Part of a small language model's weights.
Size: 4 heads of 64 (1 for keys and values), MLP 320 SwiGLU.
Architecture: rotary positions, no biases in attention or MLP.
MLP neurons of a small language model. Each row is named by its layer, matrix (gate and up: input weights) and neuron, and shows model dimensions 0-159. Each number is 128 + 32 x the weight over its row's rms, rounded and kept within 0 to 255. Numbers have three digits each. A neuron's up and down rows have the sign that makes its largest values positive.
Before each neuron's rows, "fires after" lists the tokens most often just before its 100 highest values on Wikipedia text that the model never trained on. A number after a token or word is its count.

fires after: " r" 14, " min" 12, " R" 10, "S" 8, "ur" 8, " sc" 6
L6.gate161:088092154117163141189189133135124127092115155125153174127109114164132152104083123124132133161084121103142137162166096126048067170145111168193137167084143128154069125108051158142140072140111190132147131153143094136126154203149196126159138111133159136169134101142141094060109104076119063191182154133043120126126162151141127178145174156126088133123145136144109114126145184178089139170124134136101080153150184113169148174110125128149153136108133085141125144127095113154089094180107093
L6.up161:090107184127201128135100113094120089151146108137121161123177135116099152202175173083139175170079127091151119135117154133113131180089164141193110122147097097120090119149123078142192101124141181139141144143097051159154169126088150169192125111119146110144115131156111119117116090061108139108152115116108101159177129091113181135088142125176151137124131073091103093176154186151117093111128154103069151058140095150102120110159106169122115110092148078100149193089161133149090194124157182

fires after: "ail" 21, "ol" 7, " r" 6, " S" 6, " Gl" 5, " R" 5
L7.gate280:095135140115123160111166105097114137108129108146171158128089112099171124162073114123087052133134081129080163118110134138093158122168174090109125108083090125116143165107145048162172093170155134212057102134163063112209157090070105131096182159149149106103151134133121133128139138102103204176115163161150116115107141161206130110153165141114195161093153096178118176156130153064108147123117116145167149164114141097077157096169102156146114117127126145142107158098106102173156135121170117
L7.up280:164154184186105035134150111141147131080145113149099100166105120170116171091147115079157120108167065179165154071118117130153179144112138141151134152123183150134105094131101125154148118114124123128105141144107121185118107056122155158101117150142134078112132148059144121149124155199087131133154092111094129146140047140173156091097184051140147153140119142159151138132100171188087187103113073176129101105148105089125111118049120091158144160121085113154151083147092087122118160145075120

fires after: " L" 16, " R" 13, " r" 9, " Gl" 7, " Fran" 7, "os" 7
L5.gate39:111127147131161119136148100094082159147146135134166125115158087149090101128050063207073143125141157126153172105180196142177157129106172095153094150136214144084094142117117118145134173110108095108093110098067107161135072152101143112086119135176141153128144132109156134080115134122104071156176100154084145130115105166134132090104139147093145157137157126154128155088129155163096206115133095138172161153151096184164182135150118089154057121090060107164179116139124106181124135088075125
L5.up39:139166081092162141145183129130107144161161199131136125171143136119129174136116100108124158143144103093133096058091162132111128181112099112203136137146169130122175149106078051117148131121124139119122135126156091160159006131162156144127135126155147124114154110085127097087111110109116140123161145128188137131142130116168117083143145108124152055066095107142121175169145162105113213167112162115152164085132162119117145122103042064152083103074096128128113137195128101173099168086126130

fires after: "," 64, "om" 9
L7.gate277:100107137116134174096157215127141146166103100105152092127102142126153127135108085109156118145170141126140106090213135161119149089121128150149134087149102128068097110082031132123173078111114168129132106131058185135135096110186093112148153135149167097117144170208114106141154164105131183072143127164089127159152121135139104169145166128136159117154135138128158138087129082160068140171082104134170165096095184110170117074111159137146135104131110087104102098044147103165097097078183122
L7.up277:114118091134107155112184148116157190101132126136168126145160182117113148134178113117209155127171089146125164084184148103141144177161119157122095120130119141101134172062103178181110081106097083152101157191109125123091125164097127128190168101145167154129096116139105100156079067093136211149141186168109139156128116141142130146155104125173171195162137155117131120140178074156161149128147116128130075178111111128136151115078103135107191080150165129196121172077116089139153120097151078

fires after: " to" 47, " s" 6, " not" 4
L10.gate174:146105118131066100089164105117140116147122120074107103099092158159159125180154141117143075120149036105090160153130104159139149117156171100102074151132140152163120147088085130136077123187112154105115185117122151159134063159165174123205150132090096058131130143133110163167136073151090120068130093123177139175091136146123149139123119215123131098168102136102073100137094116114139161124166101138101174171088129077070148136116100128161117086223153101141092167140121149151144104168102119
L10.up174:131121132141210096127107170131151154040136143138151076136149106085113184109157118136114116156104118080083104142085141063159130112143140113131138147062117151082144151158098162106086109076097118125146126119128091142137120145101175087147165138114128165166145168152073132091183061173133185148105157160104088100123135103103114142160089115104115087176127129140147169107092142051107095122167084131117109167085165067064082129067124080083125105192157107120113061118125131131074158114108151

fires after: " |" 17, "," 13, " and" 10, " G" 6, "." 5, " to" 4
L13.gate249:168089127153154127226067132139147134156143138110125140079119181132110190138066158147126140150145122137153108166164169126132098091157071119093143185117082180135101112052112119162094229101113111112135147083069099136128164175167201141147139127135143165186183153139166091152103108103132167139136128136116157129132148070178130146111146142122101155154163056135148107134143116201122074169082137154087137140121128095131182123096114122115093086131131158176118079145166141124122138131079122
L13.up249:122170088113135116156106101143145120162103210135082090105117100104106139175143054133133169157140126124080107160101155125122120077143149142151167148192125121183104129172084140138118146130109171049112140047144154137148085102074158138119165092137113184139156133106157141078082148087150191154103135175136139147087183166188110101130106137129079150152128125142118150162122093160168147111132127152042156118121106134148087109075121170110081147147063140146145152054145056142081127132110161

fires after: " comp" 21, "p" 8, "ir" 8, "qu" 6, " exp" 5, " p" 5
L9.gate186:178107133130125147123190136102158091157130115142132106108123071073070109156114148139040069144083123144170135175116097149201162138120144128090171135140097117110117135144152071147140087142187100182164129117087104131048145128142122134156208161221152094154170114160109175152130087169111150142066127108115135064102120164147137082136144164144154080161169119074158097143181131147139167085138142162129136105157074109182147138076125086181134111125131125117105109106147130158166120138151127
L9.up186:170135129170073123070172162130077090166118115110198109158110061166112196127145134164179077091115102123125116081135115103113128130092174137145101122107099181045132155115144196094122112150123099116082122098141165152124150094143163103168107147136198100175147171167123056146112189144069162139152167158118134137124114117146143049119109094130156100116116091142105130089131133122108122152113127172162122189122147215091163073123132157153127123119127118161150116114119103065153142110123058

fires after: " r" 57, " R" 37
L2.gate316:105146117112094072128155100106109137074149110168150126130139098102120126128154137047129108094090048138134094188139164108118082144087156101162113151102125126167182106150145137148167170109098133113142118087081144133143110157159169145143076108091128151137094192142122108014104121116135122109184163100074168147068132126160147125108117126072140104086147116103141195222161131106142114196108082110076110165140123114139164091148148152118079089099151167082138092110126090115086170143093133
L2.up316:106172133086161158123096137103115148119146128118084145116124200198138173153122151089130092197120130138130155091063154103149150164078112149140139145166176156130115162120046079163135126115162065120144150107121082125178109114172115188106114092124089150069136132151123154140171099107135179082205139116061080144170175123168071125106099128124111162142137088112062106141152114169135138091159144138151087133157096162141104136041116166110148121157152188083096103139124163164151150159141141

fires after: "em" 22, "ol" 14, "u" 12, " em" 8, " H" 5, " Har" 5
L2.gate101:097151143120136121112109103106085106190164129135149070060120078180071138056076182168140077102090171176101133187086115144170098145169158146113097153109079100137185121135127146117147073197204081098173071152106093160187091162163092126125130107149140106122117124185111088122099129142132143128124134136092080113121102168149189136144079147165153088115110130149131114132100119114126139078154157140127109140155159104166139139132131097075148115116054092113150141089159094096145091106111074
L2.up101:142115104080114138108094126147139138126159165107161102127212149160119141142183134081172156115147151090108190115164101105130103084105175134125107155150093101215092127104198122164154152099056145133123116115099088164166074138112114090097188106080134120149115180110186112127158099086103130122117067138128145150120163185156114119079153112169137169101164131120138155078138124157123129141123092111108183077115159124119125142222135062092110093121141220128139149142139144102114065106146162

fires after: " in" 23, " p" 15, " k" 9, " sp" 7, " b" 5, " and" 5
L5.gate149:136163146167111153098107158070162123123167126133159118142133147135105134063100138132092168098134111117082123097179147137139101110113120120146135141094107124100154179136115181115163091110145115105106146086170119132118117105148148097138156052156171132175110113146155113100140091095112124139125102149154196141123106092097101141175205089167086117107187134147157071107122072027148126159139097053187115181113108085095113177244153140131143118146119143115182158186185162106133150127106152
L5.up149:195101131135186108079122147124152117141167110189151121124122086158108117108097187127078132074103071169188100130156137068132106118125100142103132112091164083077165159129159140186150139102194155068087079128105153177109102088196122099135091151112132181199144102146165114123158117119131136094182135117128146126103115115106112082116168075141182124085154156109126108102171086053159144137155072095152117138068126099175128152146122156140141094080102165110169146141162166118109107118124185

fires after: " R" 15, " v" 10, " d" 10, " V" 10, "R" 9
L11.gate4:161091119130177155133163119153140112179185156158085138145200167130123142118079113093144104113143161117149111098103100159134113114087092126154153190130109177055101155149146132145165158130122168102099146088174168145143116162151121099119099113145142133161153142111146052134132188076114109118128127123131127106093139167127152149086104067098128126142205123183190159089158134149124063129144100133120134141172169079132187217138108178117157135126103115164135154055127116204158135205104168
L11.up4:099173163184138063180116112189191129120123105153116179161167139114139146127097121094123141168129164139161127149115148134140101115106135187148138114109149160091070108130103122186136144096101120126085105084171118107116149135140078085191157106115075141126122140154179120093139127078132123114160109123066178169078159130150129136122115093131117168080143104200185154124125154166194144129129139182138119157089134141104113151134076131101127072139128191214056111070147140158146090118066187

fires after: " " 21, " G" 17, " A" 16, "s" 8, " M" 5, "as" 4
L2.gate249:122114160112100171110086184155145135108103112079158160118110136161082093211077176133147107124129103129174116080141143158111126113148147203086099108173170182160088140094081142125139135145104104117134120115118142159158099146118116143145081159123104109104175155159146128127188113211136119056136113078141139168197195193142096193061148184146137149140104142098121070108107169089084122084099134115096157125114163142142172119108157101126095123154095090107118115129151062146137187138093120
L2.up249:126089132091170119133130150121154177136052182102149160126109100162113064165124139114163163126117117074147133144155165117170161105160168182109117135176105119136071105092180121133170149184093081150135124110120169143160089166087066129188140151122132171130151150147094114124151098092120088085176156133095168143153153137090089203141174098073061174119080165128119136131144104150129155149102162092104110071163115134088179127148127074089099110144139152112196151144117148096118142152105217

fires after: " c" 24, " s" 12, " S" 10, " W" 7, " H" 7, " Cons" 5
L2.gate284:117123100082138129124141075209110149133074122161053115171128093096086177115100122179150104118112106132086149116159096154092119189087170110074115128119108106110111116136172093148070076108080088120109138153126160105135153084098142138140148151112095134063188072132121122104163133149124108129108141110108110077116133160101120159122131147180120131085108079143105085146145095089120129132110150207131120161085107152105133133075075080138129083092143126158180205205141202117126154200129141
L2.up284:152136112150080175126106106101127115135119119182129189176101153139128181136121116150090139116081179129075085117112179126035180071196165146065158113092175149127146118159083110092138184169112172105130135139131155123112103134099134139132163090151087156122142129135131134196087114149099150092073132106150125141172170149075134107107192123118147095155050105096133105084168126117178136131110102098169137106124146132135052118117134101082131136196176184181139166091103150103122142161097151

fires after: " V" 17, " s" 14, " Sp" 9, "p" 8, "sp" 7, " S" 6
L2.gate34:068163070062148152204164127104127102103129167122187113146084090068156159168149120086159131139089097116187185106099052110107108129142154158115111127146049135141174128132121113131161087122156118092094117066156145135115102154150135111067158113112125107136222134127095140129088173149159136144127111124131150140125131129125060150090126110112175116141117109160151118108120128158148122143185116135114084104087135040188167148100104187172122189144076115110124172067139135146164117154112131
L2.up34:129122161089082108126094148144078165142138138113080089112161157106116155121148164150117162156168105179106133141138052091105141119187136133147138163029157186074126164118114189158169137077150102070153158172141085082127094104126098148145128129149144137142158196154122162101119131170156137148109153185171129182171178135185128127140097117121191101108119156173143120152059143062130159155139135145194090124101110087124111139115180126177131138147100120093070168116121101112107143174088089

fires after: "u" 15, "ol" 8, " in" 8, "ou" 8, " (" 6, "a" 6
L5.gate278:192092064136097115139138064141167133133134097137121097107158089150186087119154188152064110105140142123116099172108120118145163087121144110088107168132133084099136112114176146221182154182148107140113149162124080102115155145138101138174153164168117162116101121144152064171112129148142116119115113156129187131099125123134128146110145134089170092117152188135080129127127170094119177122147095115127122137110110116143199137173182122043098211159095127147176180161150076065157094138087137
L5.up278:135087120111088169110108146155081133124154091147127151075169125177140078099140140153140137146115106124150156080115064129152113146187127129140072094113043111161154134092190145125126112087123108139128081050119071140153143135163174147121126187092114125120149122129157100224099119115104141115113114161133121147067141153119154170153144105170169155099103173162121102081151185091105149111131156125087177136118179159119111086150107152080153177091074151128152179151103051130156190149115183

fires after: " " 28, " of" 11, " f" 7, "ir" 4
L8.gate306:155150141149133196111159119125075142126072057082080124059127155144090166080066157161102135130094188124144190063069180170166129108130147122171089138168140095152092192118094123157076170118184118108179115172167101086159145093081136079146160063095115100045152123126127159093162120153172116086130113116139092109133182146108123122196161111123130122124139126134158091119136161141118142108155171132115167162135141166171155144161112110111160109142108100133107156155111107123095110160125172
L8.up306:125133085180070121114104118137081083142088091079167073093102125155137133093070111142098106144176111111139139142081173149200120046189108097161141104110152112157118194177129124175115172181211149110106102149108120143080154142148126087121129085134157127096114156131127123135193093123193120077117114078169132138088161148070097146126161148162159185103181070173122115136095112102150134066116125156140158160143131121131114128130097139093149128082086154101109083118125105164170164152166150

fires after: " S" 21, " s" 11, " d" 10, "S" 6, " Ass" 5
L10.gate190:091104137176138085155116095183143120074148136151127081088059132105071142158110154174133179109121158123147113151103130154144178161088160150154085141112149127132127112208153131058108147079131091127165095130129131074128124128123124090134115145091118140117116165158191185150150142082119104115107125122130100092133104166095054116162149159117061117073112098156160147088101138091149100147080069084210124104106184168107126120160179082150169166134096157155118092125161168121141103213128132
L10.up190:151133144110087079200127096063143209158117174144160098128134112106125160127098115144097152155131141143072165134099136180119171101154157164102090147095148095088127128094184103143131114206101123131113179086105161163180146095098099148143141092107132204112090171098121111074125087098110088127124108109139092103148174125168111117123089104099190174131114147100122128166188100107177153066151116182115079153107164151121091174142127167083091098068142134148099116083165145070121144146110096

fires after: "." 27, " comp" 13, "p" 5, " ann" 5, "C" 5, " resp" 5
L6.gate51:205119113101110140149148152160152132107151110123131132139144109075131157204126166165059119095132193094163218092165098140124128159121096119076104092136121167097113140160120144150150135169162095126146128097125100228087104113128153197141127173142121106161115132148078139152092130128085105118130173170099060114153125157126142116134117124110175039141182117154087116116134119052147115073114089138140130109090152147127124143150139176117159087184165152153061114118110120121168189083097129
L6.up51:162109118185167142141100148101100158126129110143139116074181124123091080110148135143142153061108179086103169129153150141128148092074130161086098078136168144067139120104130126158123136163161118156128182107156114123071148095094202154138111094210150116117099177131159141139071121138108107144161161090104052098135045138068121120172111159107139080125098133083077097123106091151115117056117114079141134102120049138084142156182136096093153186128133117165092146096142166087127148142140130

fires after: " n" 29, " N" 12, " F" 6, "ro" 4, " " 4, " c" 4
L13.gate125:091137163146123195148127134160138170096086121181140106178106135106173170134132152114173079103124146132129095132133124150109146152141082105130074103095151129039111128106171166124101130156098101118136136139113109153161093153180128104147125130134100104087122058136099119195102152107101140122162141072136081157113145096113137198118096163215158070123172151085173130144096133115118137071157130060190173123099091145202176144133096158115143105095080073187109131116116147125145113069167084
L13.up125:106158099103101119146067119136118047164040191128132122100088063118152196083096104119112130158173088146097082169121162130074136081144100139156111138157079147090184123168137116161168161190148112064113127169112117118163137117163080139098129105090124174132164124152159146121164110142138136131145170128147129178143116181085075157100125134117160141124140141084109063177135143117118110185147165083126143183093150151100126126148160129111077146102105103147166070120139105108138128039131080

fires after: " " 33, "," 19, " of" 13, " (" 12, ":" 5, " and" 4
L11.gate142:052137138077126086166128122068106124118115143061127084132118121125127107120105102163155113127182130116123076090173171122135192109127156196159124111125146048162165140087152123120126141120104123178124138149147149092134090120173132128116122026079158070096174180137136134087212138167163116139121177143093109158139100115070120188162152090136104125125137097154166132148131147141134093114075124120155117160124150177121165103094102105126150161102164100116122216140188130130095055151117123
L11.up142:149086117087124110126110080076031108118078087107147073089176099111141131076100130106127137125152135172089141077134116139129101083145096133158113101126175067113106092094095113171109131148145180161159144119126120134090093124111095112115140099140119155126122160042137141119167120136133103111151094098126118146048153162091171199154139160176070109062081113133159124098099134226168117165121165125103150146101157123112103143111138107080115043109079079117066132135128121124109150096155122

fires after: "," 26, " n" 14, " inv" 7, " r" 6, " N" 6
L6.gate108:164069147142134098143151124151132127122171119109173113128155089123171117147181127111170136080138170124082142166104172129080124118129092087188113111079135145147124099063114130156183046075134128156146099167066147074144134145175135111162169150084156148140118130137137148081187188124130086066153142173124123128109082079123130156117188071162144090115129103103150150127153145121090163106170085118146195097165158102147136159142133136224146164105142148120176107118145128192064094101155114
L6.up108:152185112097176135137148138171130144174121129171100068106093170158183177150140098139120126091137152106095167110081134076104178092137119181105103092158157156126121084082160108148120133138083153123146098186082161128202121195104122134159151087115145141143148177117119109107156140142117120065145116204126100211121115084122111133123176147099213133188110080115134127132160124096118129119121137089117155156159174143165112166161157123085170159101097061089168122117078106191104128087134135

fires after: " c" 32, " C" 23, " F" 9, " b" 5, "t" 4, "C" 4
L2.gate289:167129145141195141157148114109115072121118136140188110092134112109168142078170154090143145098142129139120165143140062184140078152148106103152108165110112082136141130100136142109123139095167076120163116141111091161108119192116181186076179156130140131205190121123187152144134099116142162158127136130085170123133141189108099134142118193092118141180133141134115129170143132148120107153117124089146167131140202133198157129136144142144132110092176141164144132227077051177078164166086122
L2.up289:104146135123203191142094112105128152114118151178127141169145114145132181145143163094153063127074173154139133111084174161095104114151128159126137151145120110158107121110095135145097109159137143081133111077099132162168111066151090154181077104097113117073114125083091154105174124079075116099163075143130136135093154151111170116159136113046125069150139088190212156146143175118155064168188133145106142070171115082093115168142146109103157155137050076139129126137132149163137142114137110

fires after: " |" 19, "." 18, " \"" 8, ".\n\n" 7, "ter" 5
L13.gate100:102127176120136165153142224171169109137144148107163153124081134128079169119175151156132153122166188156145100070146175127154112150147123127065132164120101164123120129077131162142121131142106106131153059120136107137165160144142164101154114158084130128103144062106110047135060055097094129106105113145139137089162140111123124134180098191114091141193152127157050105120158128154113139080105160117083145103160082138158174147213101196127119092108114112116131133093116102114154178168116103
L13.up100:193150118092102128165096106091130071100114182121130158150055150145117102142151118109136156201162092146072053099142179094166154092202130116122126135160151110053139133078108142163108102081128090120112127146092116108123132069097052071076080108155076124136167097136145081115177125132111128103147148105118120137104108139112135144130114073129200126151172127121117112152166102125125083119100104181171166195153142204133121088169100095103119170104115171156139156147153098111094141126148103

fires after: "°" 14, " C" 12, "C" 9, " Cent" 6, "or" 5, " c" 5
L11.gate24:121077151084168148121076082092188115134137125154131136117087042148107098127129067095153149167084136169148120148113072123123129101041151149143132057152149128088135040090137133106121102086132093122128130194078099101113100119157128114137134189108148162122156162122086131096141114159104101160170109150166136068110165111135114158125143167116131115136129146085137083139129126096173113172120124154123113166094164098085097144120117163169097147126127145119121107112206116125133255069109144
L11.up24:138060137110200132138136078112128155120124134150189131147113147171123111159154139103110147129104168113125147135131094101102112121087154193102148146136081131083086042154144071105124158131144069159069105133134079090157165114121160129106104097093104152163143158092136125049176136111162115095185094158165139142091182143098103118087238166127131143149091093115130113138131124122132116094200124141096168118114124151127121125171151146213147099088116094154085180135143194134116169090107160

fires after: " w" 21, " v" 10, " n" 9, " R" 9, " s" 8, " def" 8
L2.gate200:129176158187154130139150117162107129145142160152113133067168153078131171176114155106068146197117134133059096137097147149117111158108145110118148134102069100100099136089156087156141108150156170188135121127125078219125155164160144161192084103169141040122165149148089141118136154106118138112135182116101096094177159106115161104147148124079168133164167153128178084155162122123164112111158142104139147179111111204140149166131100104099153117113108101185132110119137086124079110192076173
L2.up200:089145139122159094161133140145178128193101090110111139093139124120110128135121162115078101172194099084164107108131096159156079149075130100140101142154178143105081115126115095136166129127140160170174175110138169139173088117195154197180126065130068094184086124106099150086129152080156178209144114064108180140127149127164094180128179082096141142157183085114128137137077120169133100137153130101095113086125112150110095144118084172165168151099103085159144123130134140139106143133158188

fires after: " H" 15, " s" 12, " M" 11, " P" 7, "P" 6, " v" 5
L2.gate23:123143152161156143167122134156115131126096085103069131109209123183117162137140141184073075070137100089105127125081130137166133141080074149105098122079107081048133149135125178106134118139064077084150100119157118074137084126156142133107109123156159116129141099137172161088083096088164144099077090152087116106095120097144138075162084077110110090154091084165135117103149143090184152105184168123137137140157174113132079126116128107162137175069134141059104133105175128129086112164070110
L2.up23:122148088169123123058139131104076124126107139125176154081154098136104140161095119135135168133096129132087115142071181143091118183119180158099134102133112078166114053133112155108159084089125147097143142092114145115166173192102134180142096079161143143157168125130133175039093071107146196068140118127104137131087151166107123149085126188094093128141142141096137186161114183159099097101120136112124134069101150175092165147061115103153160160070145103176104114162117120162116133090099172

fires after: "==" 32, " |" 14, "===" 6, "|" 4, " and" 4
L10.gate103:158139163130148125187132128119141144130089106075126208146113068074117175146094118114174111146024153152139143148042123088131099144126157077118131105123093151115109099111081104081069141162105107171090150164127199103184065119144172181125180132125119068140092139106153131128112108116108133127105118101140130143127144157125137120170132159131097185146128115084171118144163130087143170113115163163158137115125078086139143071116127107138117072211139143159081074124195088140106085128129123
L10.up103:094156099122142193160111070152118143073079124122127134106135140120143104124119092106118070116131136088142160141116172146155132114093140155187113113145162147171058139155122095125090226111178057117125092095163165170194146146113147108122118107113177117174085150174157122106124166096125138114143149189161129135092116124141124139132094069130078168125145090154118134104209104080148163087158168133140152127151154137156119121064176075130157088119183155167152154114156069087105064100181140

fires after: " |\n" 19, "," 15, "|" 13, " in" 8, " |" 7, " (" 5
L13.gate17:071151165142109128142119096113221163204144128089098104107147133145109087119134158130202159067101109151116158075073163113160141125173105122099149103218118157144097146111163122143139123104167122135142197173198095115104159073113152184140089128120172160125206143110136101183161115091147128131118101128086149097135065124129091125117162104123147126116100095120150102106139148149100211160127163130098122178123184135181121112152111143144125136103096122074151116104142138094140102121042140
L13.up17:155159086144208145037101091221150160118177197055109164065144127086122075176096161154150144146150121144167057131113162183099122140106120129106109127128142120115163110089163119172161143127092157173119122166159158158180168117135163116097146104118147151099104130173067127140171107102181111148172153099111082078094135115138100147169113159116122181092096123100143106120117135112120135147121125096131059083150087111140121170120164140119123080105120191118073155121143118094162093120119119

fires after: " l" 24, " L" 17, " M" 14, " de" 6, " V" 6, " v" 5
L7.gate122:108186144118173175167104114170117150092071083136112168110141075107119137143139166104120201173149131093161111162076155137139086143140083168059148160052148140092102146118121215118142127132144171104159057125136184181161173143153126150112109100113170140138174164114082133163116114101096141085091096126090144138193061103110143137130196052107130132128116119165132146102105111160160122142127095108102130127125119110123141131159078113162143136104091140131194124071171189144175111148160121
L7.up122:073137111159084172110144087103182090177098126122154105125126131137149113106167150169170098132166161136193148144101108160149104188136149149159151121049157145101133122112099136121146130117126124119197154132121113150162064154182125188170083179104142125106161108114057149083120138148174120142107166097128138156084132170112149109057094099106116186126094121138187143137156140113166175195091106195073122129153125163137174125083138066170169152106098115112098150073171108150141088083160149

fires after: " w" 21, "w" 11, " e" 9, " s" 6, "outh" 4
L10.gate298:090050078076152169098159140088112103084036126133174122132103130114082113128160131149094152132106075136099138115087137161094100124088059092183071079118156070132080102115116138133112141108126106110105126177130113165129191175068199129097075131103146095129124147128164143169144146098104167112164146140129169083106146199090205093104130156184179143116130073204106118120145128089143161138130108115149137146106120069138118188103088104112158124129130085136110113118144138131122099133099132
L10.up298:100081129124119116135139140078127117133000132164167126166074094091104130088111138105122142154118063182116140116142155106098143111152101102177070111106130100136116119129076129136114136141081149117123182120122150166097191125139149089152136180118144059140155150181115162111106169160127136119102142122085148092154135209114161105119070132151088149199125082095143145072146186140163154157109113103127129162105160082126103187059130112118119168136126124175139105162090140143156191172188144

fires after: " c" 16, " h" 13, " a" 10, " H" 8, " C" 7, " A" 6
L10.gate314:108105199058130073124112086148161093128132141118094113133075095171098112163128166097075179086116111094108134109022146052149124131099155138161094150149107107159136118137124141100085146122119120151097143141128087143101056138120173132115097083121097150120159075132154114102145144111076112100120134127112147143183099100045166130147162160108153128061148141090179100126122119080125103121123140136099116163033088068097097110164138057125133084120089119122104124121082132154116150059108112
L10.up314:100091103140140118122080152127110083087125145155131089183145115193121114114105118107062136168126150088121130103085160155145123189102141171128143113140156125068191092170147104117150143174133048091197140125074130184151078184102169140097111153132090144159121163178146141123171111099118147102117087168178128144172138145117151161120152150127180152111167084162118159081147142124096085123189195067123143138154149153096129093183159129035119107128099071121165101130143134118150143075132103

fires after: " c" 16, " h" 13, " H" 12, "19" 6, "sp" 6, " C" 5
L10.gate168:115125125128177157168130148150090157158155150156097150103129172113166075181166122120143171144081156072141084123112189190107131122140117143114149152151143136122192125163154178141120078108159132156129126161180118088196063145153094169131161163146076144194148147129126108086065155153096182112094156146115113098133125123132172143112069106154092126097112143107063125142131082143085140087135086132043101086184091069110124097148075146135112104112072129162098170126157151100141149093118070
L10.up168:135071146091132139180154139109104113125113094178127170134172171108091183171119170155114099156159133100146106198153066139112141101117148117133123147105180100150126182146106115101152132117159121114155091175120111165103098116111065150085142120170118172124171156126163123210084166152108130128150100086163127104112091144135144169128142174133154000111121138114156139145149156105119085185051140137139103153095086175095156121172150117195156101133128152139123107112147132098058172081184129

fires after: "ro" 17, " T" 15, "ock" 6, "mp" 6, "ult" 6, "o" 6
L5.gate44:170134081150097108077131123139195194182048041167096116175132181174077163098182132154134118171188067133085128151136123082117105161089151108142127092137119175197138101146135118080115132142161175124140071074113104085121125167122142087190142096151097125156133116133140134107139106126118129173174116162175118128153085178147184118095127131147172175148146120095125168132099134138167116113156097102131129187116138105130135168116163129090132159132088095102071073119113177126145127159159099
L5.up44:157091090123134066165114133098133111110120126096202092124110153123161097109162126143119154113124144116173145184140150127144170187152135120187069105139179145169176103104137144110084155104121102108136139126146092068131095122115105134130155096084151097141117174142125133105138163139064116155147175087074102122099077156084209172101172198082120068193053165132133170110132071164167164104135084118075159131160093130180102089142090127149098158164138115113107151158096172135145115094143094

fires after: " s" 43, " S" 9, "os" 6, "u" 6, "un" 5, " was" 4
L2.gate96:090157128093091107117133093201083146119140133149117127140119136159156079164133195192095090072149104115074181126116097160156124147105124183125062132076149095146108112161137090178128129213078133059144153122138123132102164106105147135148115121110116110133147125142087141152072136158169128121107141085079171115176124137125119077119160108171156099048169167071090148068090164125099087105150123129129126177152190135157111138072095118080183120146103206146129119149175112127105115118110110
L2.up96:121117109116097152162155098057093109100141165134065125217143095141090168103210165120043113151162160149052151105081084202150132112158137149118153122140135118098092158108156088118180092165108102064108156141120112136137180104098150107173107149106131162119123171155092135163125106153103134132141143107120121147110103128089146097129114114122148093074123077104077124143161142094107113147117087146109108204110108130087102087113117141089139144136039086087155172125103213125132108158149126

fires after: "," 98
L13.gate319:118104169119071098092159093131128105175159112107182097103112126119137174152139116108128137067147122077120138123094181084207112088141153064145126170136126122126114122093086155106098089154106136145146086126085188136110083151159067156071178118096159118174112155125124109079124134142095123134074066141155117142099063134123114162183116098139075066158180098097129142142115136131172136173118158126160092134154129163094138107112130110165122197178112082204091149070138140128133108106196078
L13.up319:113160094115155118122139123098161156146093140076114100106050108156135165169189103130168131107141116114106090097116197158194137148120164109109131115104145147151144072126147112156114148137111137134134132179106175099115106115144075122126199137130124140078181179084151142144151147114112176077148121184119207189067120082118130155058067119171145108202170100125115097154147114107123154105152074129150193096121089161156109094135131114194110158112129149127060148118150137163081097063134127

fires after: " G" 39, " F" 11, " M" 6, " N" 5, " A" 4
L9.gate281:113174107068142153157143101146145135173125122089115234123128163175114170128168111090086090085187096144121150149149153109102121151153117087089073073054162141190175166159128092114137107140109165143132061137082171074161097141126122179150125085171174201132120108136132195127147082166145135145137134156195114098179151118140131139113108169107153119134154118156100088085123099123118083193121196116110140093155113125151145155144140167090131098165133136109125125082182125107117134158088135
L9.up281:118101104110174165111125181117092084169079154098140153111098097091096137085178128092091173110086164101159144150163178135182168092169125162105108133155108078058131139115116119198122125143139065093116086152130108181136130127132132101079042150108157190171130137155161129185110123110116148141125112050097112142184113150122130127081120170139127173140104149119171078077174097130120119109134126111116083073143135101200100128124063138121166146123176082124115110195117121104127122192114115

fires after: "." 28, "ab" 8, " p" 8, "r" 5, "ap" 4
L8.gate224:141120170111134123087139114161117161177127165105115126120100190174124117164192114106129097081083044144164143157155183129087168153090130041148091186123085089126111140135089103118072159114133155128145134127098124109075150160129117130136171171121182159131154206119143098099131135122102103135095145102105169062079168102099102119133183083156108088128107199121085044149134144079132129122129157149131148140142082190048156171142128125119102101112108133088164152121174134130127177125136115
L8.up224:110137072077127126105174097184125129142125116151103091139195053091113108114115083125119159159154122077152121152102165103163056148117122148119106126128163144150133134109115154156092077148159128100169162174125073134137155176167138095076096120117208116148082129136144225174144133147105079115100168142151123084134123153072116099148090099088133172089073206118152119130096127147150071210151128137205160112135121162188102118097106107092170152107149102123113140150150123124108119146097154

fires after: " C" 23, " c" 14, "i" 12, " I" 9
L11.gate34:114145116166157147110117128198162088193100150158183141145068089106098106193158142124192150143125134082147094112097165126180176135117123180159150146139153134125153170129198090140147130103191059138132016128092117120092135128161083177106163105088156146131179130132157079134116093135125092111133113136133118122125187141174125166146068217143127139121136118147107157138162136070109081176179110119112146109097122077094125145104102128105139111110129121058067119125128151119141156168112142
L11.up34:178139102105173116122196079094090107077109102136099128178105145132100100132114118116105072130095183132095132154075104175137168124148083083085120142168129065123142196121151070087138110151096052122179145109120190166125113152143126160106116119120083145177181111140144178082119083107141177116109096097141149117141138185149139121131108181078096078195144097133128126133131145095132137133142176162083167129151093123105161119140151079198126101129127122110149101159094089143212190135143087